Part of a small language model's weights.
Architecture: RMSNorm before each block, rotary positions, no biases in attention or MLP, tied embeddings.
Training: a variant of Muon for these matrices, 10996 steps.
MLP neurons of a small language model. Each row is named by its layer, matrix (down: output weights) and neuron, and shows model dimensions 128-255. Each number is 128 + 32 x the weight over its row's rms, rounded and kept within 0 to 255. Numbers have three digits each. A neuron's up and down rows have the sign that makes its largest values positive.
A block is one neuron, or neurons of one layer that tend to fire together. After each block is what it responds to, as a language model described it from the Wikipedia text at the highest values.

L14.down61:160132080107203118119177151099149170120111127150156102137116124186079124148102134081138162173160091089091087109153103147133107095117095089143153143095117125112107124103156126107108110181094155142112181130163162139136134142129188157094173056149053148127099132071079159079095126147149085086145117156031088201152089114144140087164158189126141111146162159147165126147241123112183148110121
L14.down72:141161141172125134118188085130097165132095131122115132107122121158163139106130143153069111090097118157083083189078102132099094138062089106178129115109111104138162130157112118104100117083156133164141109061168106160121133118083107156095151083093168140114094095065122118106121135151133092107119062088116108154164118097157108129131158140129103073138138118095149153104129090180099171183173
L14.down150:107103128129170109159171121170113109217145152158185177127114074127086148112148129128107074117112112145133098073166099103105106109129099109086092095059132126148088166115202137187081131051155162093152143045171140133152084195101109080166159098104134120139114175111060186069090071151100162120149138169150168135159145109151082187121119156168154183102120122162173132144126067086142126074088
L14.down183:121076151182105094076133075097146107071148108092108155086173089127154164170101143143153125109126179117104162139184186156146075099152179137179144135121139149141141070120108095208098149184103132096098167145124133108166112118159149143128126127096071145171098173147124182150141079181112131089114153157106144100095152123126078123099123160173132053150175093119110119080093116209149057149161
L14.down445:098125173108185130118159117089136119169099098152127081122084107065075146117113145101153162094092124126157122143156134099146078134122183106120098154112118151123111149110133121129098110106168084096120093133102115108134174117111117090082141132103127123120086143171146153144185171101099127080102098144064128079076104153085154161153094165120150083097125157130126136155083156153121212106160
L14.down446:140188141118131065131137137056153104104142153088143106109124136113174142118067146169112119106132100136147118096121135170145110158119127126105085132142173120131154141137116125138121114169159179132112153116132092128136140168149118088125119146065106125149169134171157191160066095163103115115182162135167167160091155135104145136177126158078080131063129088179117163105171128165213169127090
L14.down457:107147152122150151093137124112137112137154074107137171161081159131150111133141145171091158116124159142184104124114117142158139158106140084125108150098082106066133166129144135137167103118168132108142110166137091111146172100071139136130115114121133095119126113109129095146192105101129123102170115118164124172175142141187164131081131140105147129052111139084119119112099144156193184129079
L14.down511:169064188129146099130099122104124155169101136099134163109132138174130134145165107116139124116160178184159148145161098090106208131075129086068072129108127115160140179128174189160132137113130143154103149133124166203117155169106092151094176120157115115074144179097153148111120100116139059099125117123106113176193172152148115142169071145195104125161148133099153085100139117111124135195103
Responds to: Prepositions or separators right after a named venue or place, introducing its larger location: Kemper Arena in, located at, Quenemo, Kansas.

L22.down11:057063128122117104122138102144129124093133113117124173125156114096188158108121090139165146138129126141101122101156164171135195123120164127136139145114094054163181119076112133119132226200190165131117139099128158094124092055184169139177123088146187160150154159088176139146157150088164146105148122144130105144135112104075115102197121126134159113102177154165104099127123162098200085107185
L22.down366:091221160119102109116148077070113111150201158125081147148133081124130099120142095145119110112142186142093152107128158131116136184144138073078070105100085172139117091102139153101117146123176110077115112093101135164097186176099124181165098033120153152092194154131131077146159121155127116101088123195068086090107157117145182143116147195095201149134152149125059132180103153151119103195136
L22.down390:107255102138124153122084113117110103108095157130052129106119095158140119149116170122122069150179088137127119143152183141098126114176107172115139115109122158105157149124110118106138122147170138113149088117127084115066148135101120117136111134146106123148252095129120112148118130134146077147158194101065163113165113117106141132129132103147124087104099081109067103101102116155102090135147
L22.down488:160156137134103192157086107135115117134102159164170097192082141170104137163142119082138112107103172123160097142138192134186084129094131164170121113128115128175099140134202149182127158113139168064163124125119103118041164148115144133146122121137140174133190104106145125167123091130123069151053119151151175102110140134124146074130127114173196136128117147181093130129143155100095155143105
L22.down581:151180114142166146146133146098150156127131121141104160136141199136145135138104164173124110182133136091154149112094038167108126119096098145129095161158101123211168149182109149133085100101096146162158063081192085116095056124142154133099133154113079141066181104152101121124095120096078128137143136097084158113139139126138160154150050148095121167113228137161090112103108126102161117169134
L22.down622:168187113111171106142101164155130103153150149104105101074135156169081125140130137061164099060085160155141164097132172112097124126077144095116072113175115154121140110104135037134169123125083096148165149159145200065140078140150149132120133134126137110126214146084120054133100163157134133140150090158145077150147139144110103129093126139128110103105107133197094112136168141131128103181102
L22.down714:149203138077137151177110173034057166132117141137144144137119145104092134141129056092110098102128090182127098157100135100156144101087148121100072162130150033097158109095094092123123175186087098100142078132174123110101122185184099107099109117194123060127176127182142086124134083143145194138157178112130170075105157141100143137129109149107110097121100133186007121124114109123136163145158
L22.down763:145184139088132124154198179116113121102096170058101133176111120118179068137190141160078125111132134101096124141106098114105081129182106151101150092107071150096104082090060122152157112079119137139117148113120186134043093183112076115104102114128138103081179125174133113110155113171127114120141136104081093154126155099091133122116129098068096132117148198104102085160122120186091119067098
Responds to: Opening quotation marks just before a song, episode or book title, often in tracklist or episode tables ("I Want to Know"); also opening parentheses, hyphens and al- starting names.

L20.down584:146120119150121121146106160156077162137103104090124145180121119180108176119115125093175143120114157113121167122120151082163114102161116139098167138109122115134147127135095172124138177106133094155082112158088133143131069124137140095140206104114145110115119066136145191084099134101119133095146144175118145118132134140146165061101154096081145137156122110130203052182146130204163114154129
Responds to: Word pieces and small words inside titles of works in bibliographies and lists, often just after a colon: "Jacob: A Study", "Handle with C|are", "Del|ic|ious".

L22.down4:116041118164124135132145144161105089154171103159144147158117159135100076129202121151100113176134150137131152142159152099142196156106061131122151087136149130070097131135153104153071058185149127085125141121084107155120157206136178119130165080123143175092161129071179141118110159139103157095120108074127095150129093126136183157130097169074144109164130134157155141123121121103142106118143
L22.down59:107120164153114082107135135066119131118155134166159118172151143145138111131123187113136177114121101105108169087143085103145091135132114110057149103133135159164146176104153130140123096115166124110119133125168123101111182094157187073151137126096104116130117110071119145132065131068140120122117188148208147147123090148144105116134126133067149161124162078139143133092100118155158108137186
L22.down281:074163118094142128077141094091078142187114102097129108077090094143136138144129132158147108182090117140112172135119170153196123145180150114162115133076142126130075106050106176139106181126157189171105115090135136159133133169084174055189103125126093131160137156124172119197118123126144139115083181122099123127061096107102127155166121138106106126138130131173150165111194168154117147220068
L22.down299:103079085154179099062144100152147133078135162129165121119091147124115111153133170099122045170156126102109152174167096147143064156126148144164164159147138111132145117140162198171188081111116153105113092106106149144137147090119110137130120108096100118144130146082131169118147128075137147182160147167255129114168087081094069152160133155110114106116105092152160130156129123106139097099136
L22.down353:158086160162148142153122084159154126142116142119147100209163058150159125100143145189122106160151091181113090133125135111185074153114135122124110096076101151137154107160125117035104148182135147160121073166084141165144069105089110148084132149101100127144101141080101192074121140125119180159129115205166153107168108130142120102091130116138130072147128177128096106155075093189112090159115
L22.down458:156095150099160182133073154091144139141156119167101040147184140174182116104125134225168101153112166118129110132147107168125169146070078134072153140112127152148103090141133176101119132108050112126138135176143124159087084151133102111180123132112138122214147154154186119121151143126108173119136165124233149157144156104156118128140175163160140127136174135138138170149156132177131109079193
L22.down466:161079154127126105105119117164154130078126122113112120149159112139130188123164126146135116088125129153091119141081160145117138136145118106145055087127121085066114109129113127148172182085172137138149110110196115122088118137152065127120120142084123166109197084121167158080182109125151100152104135114130138111105155143127081085234181131160114154116170167145077118134117166186189158168156
L22.down749:108127129121129140146137160180146128079119077109148121136137147139121157120111079106160108125139132148166121110155168120161163117132141155168110167176138111173127113122144084189084129089066118248172096107159124100130076142158125106118172148130179157127152176090117087053132105183102118103108125157174070096079124117171154127129170098151201104185146114125144120135162111175122157202107
Responds to: The end of a category word or a first-name piece right before a proper name or title, especially in tables, lists and infoboxes: Label:, Jac-ques, studio album, company.

L14.down10:135160119109109120139143113103123149103128067206097119137113171108120129167079158112105101103144143140123103127123145185177131154174131171084135090164158203111102080085118107205127121149127097217058102132125193133184161143167154125150155142170131157163106119123141135124089122125086150133097108129167168121106122102119097145172112129142102175131073137143150164169161075125135120134121
L14.down135:104194175117140111170093183124090124120111068126099137130107142151095110139130091106131150150115137140105126073213114143066156143112107082119122154097143101064090118140066133098130146162154163163107079133068119094098184134185224087119116122104105141132149177123074141166127146109143124140145093149108160111116087124112138114181195126074105123131080091087180132085072133168105085127077
L14.down202:095108132133139075229175122165115127069126066115092099174123177108145112113092135083154153086053172112160109146092190104105093164149110041142166156130052176114130133120114153144133148080162196114171080102172111137175174123188133101162094129099111132129118175093118231060101118158178160165108149099195090124134082138179110100192074135088144168105090152169104168131068077123151082151180
L14.down293:108117147152138121161107127199121085121132165117154176122112110084126168174138129099090163092082104088124184137157117061115111122143125092112128109102185105155115052121095067095139137136122149096163116178139101153174187173147142166164104137164102130084193132133136124095088110136065127144135084150121118107155120127175131138182146137126117119139075097161152081156093108063095089104130
L14.down423:118143170122133122087128112170142107169169137139051107105141144169198173141109165162108112111138097166115074145135125123066116131129127113171117217069124109059173134164134148177147096126077088069144097146096128067121144139147144151137107115159170093133153038111174081126050193134133087100097106131164091133086179124160098118111075159159143143159107197116120176161129133107214110153108
L14.down522:115128160108130095086129111105147218145155171126130068149106137159101116053128132112139072159113194080070128128101142159180128140116139124057167086105129156107117138164218136113142097143151107186145046136131137168118097132121092164138094137169162160070111152181125180132104086104132148114148089142118118137106185099153089138145127165158157133163113163161137119089153120103157168143141
L14.down619:092191162113190125073123146096127163122075085115137147127172134093175173110078128132117101107220131158132111109103126125141070115097159145142141107147150114059159089128112133103108154088122146132127125177112127182088134088104123158128142158154147133084106108120094118149155092172167106142157144119100100141156128148133120119075078111069134096143167166189146129113120115176174105136092
L14.down696:149102132122122056119135109168134162171133156105152130183152122149165058131158097110070090108124148186087142094110187109127155110093181132157143122139172150143158132155129145129126120132124189107084188167178140124122112145114131191102235136159158165090118138151132102130152180154181142058097084129218172087114172110127125132169098135189091104151133144106109141191135141149132157135129
Responds to: Commas, "and", "&" or table pipes right after the first noun in a list, often in headings or table headers, such as "Appearances and", "legends,", "Sport |".

L14.down15:116139135086122163123124157152104164150183137152122146193106128173139141081141155151133134180093140152134152153114217154131153171149160135106151177185117138160147108141093086143126127156139060170107134121100133125132103141103130144105166106121168161120126107121163106109133161103078100112088140158136120113117135147087162098158135139048135123145128139131126151119145151141132178147165
L14.down297:146158092181214125143109113104153119124130144165135166178130089192133125123120148182167122204106117160125085118137157121109160124125148087051154097168113133146078098075125100142144158165141103133169107072122109208140164115106161176164092122162117131187148093131123134126084168178063106133126180146107129123100161102131144113093127210085162104119110150109139117129107130098074147102120
L14.down308:147134139131148112115161178115128094108171082134121080129100066164024093108183127143158042151087066172149162171201119107126111196116139120118196128116102109146142130110119145106082109131117111133109136124098126078188128140116136120159115111127159140137063135164069128182208127093099169174153184122129171083087129133190179127111170135119121118134107122121151130156100107188082137156126
L14.down345:143083097102166208110105138123096186114093103110121169145163122158146150153126132179103134117092138113107111130106118219166129170094157148109122116080108138127138186117185170140151098117143105158132163141149120132190094169132155155135155138150136102107159128172161169171140115139123110099130138138144183112162149130145168166148169138111076108134118165111193132142156082149141142140156
L14.down347:119118159120098138113178123164077151111136191045118141119084145193131172190125098172073141094123145141129127115137137129138168096089200172141105140113119116104124159170177172128109155138096066104135130101151104121111109147120089133120117105127122084106188114106133165149138178112125093127092130111102104156136091118125164150207207061055046164080103171144108093129163103135194116150061
L14.down454:131091125121165178158133135130132169121145172097167143147121137098088183132137073162171134162147154078091106147137190150146106187096084188180078152098129110132130178122091171132130085117150126165126169111157160133173081147140140127127122121153132133119131186095148148129105109182145055196100136117154177083095133137120154144141122109128166117116141120129102129141202136145126115084174
L14.down508:176118126110144101162123126072099134127142103129160143135105034124145150148144129181115123086077146088150120111095091114105188105115153101118164126130114150154123132144147150105162136161080088113135151121129128126167051138141134123077138094125220106136083110113151123116099180108120134131150135167194158146120200128167133118093100135196124144107088156119148121130119121107160183125135
L14.down592:119114102101119161147168106117121096140155126079143182081135153085115100118126161162074181109116118113137164099155153157114087110129172148175136136166136166131140170132119199117172081085146105154105118135129131112106162119126109129138164119092135154136125171137119097101113177090072141131143148165125148133069073117102110143120164091160133114088131137171134151127114109116132145131110
Responds to: Tokens just before the main content starts: line-initial dashes of bibliography entries, that after said or hypothesized, was/named/of before a title, "Mc" in names.

L20.down447:168084144057134113104180134108144200153099160138154084086096124132145106150039104076107197154108142101133100098183155087142084194123128106092127046081107175078122198125179134190145090098126155137130080074139145091107118112106110064095122165153146172133067131080138086157115059192122161113107112138113094110118097110112117147139157103155123151156121085139083049161129123078083114145142
Responds to: First token or piece of a place name (city, region, venue), often after of, in, at, a pipe, or a hyphen, e.g. At(hens), In(glewood), M(iddlesex).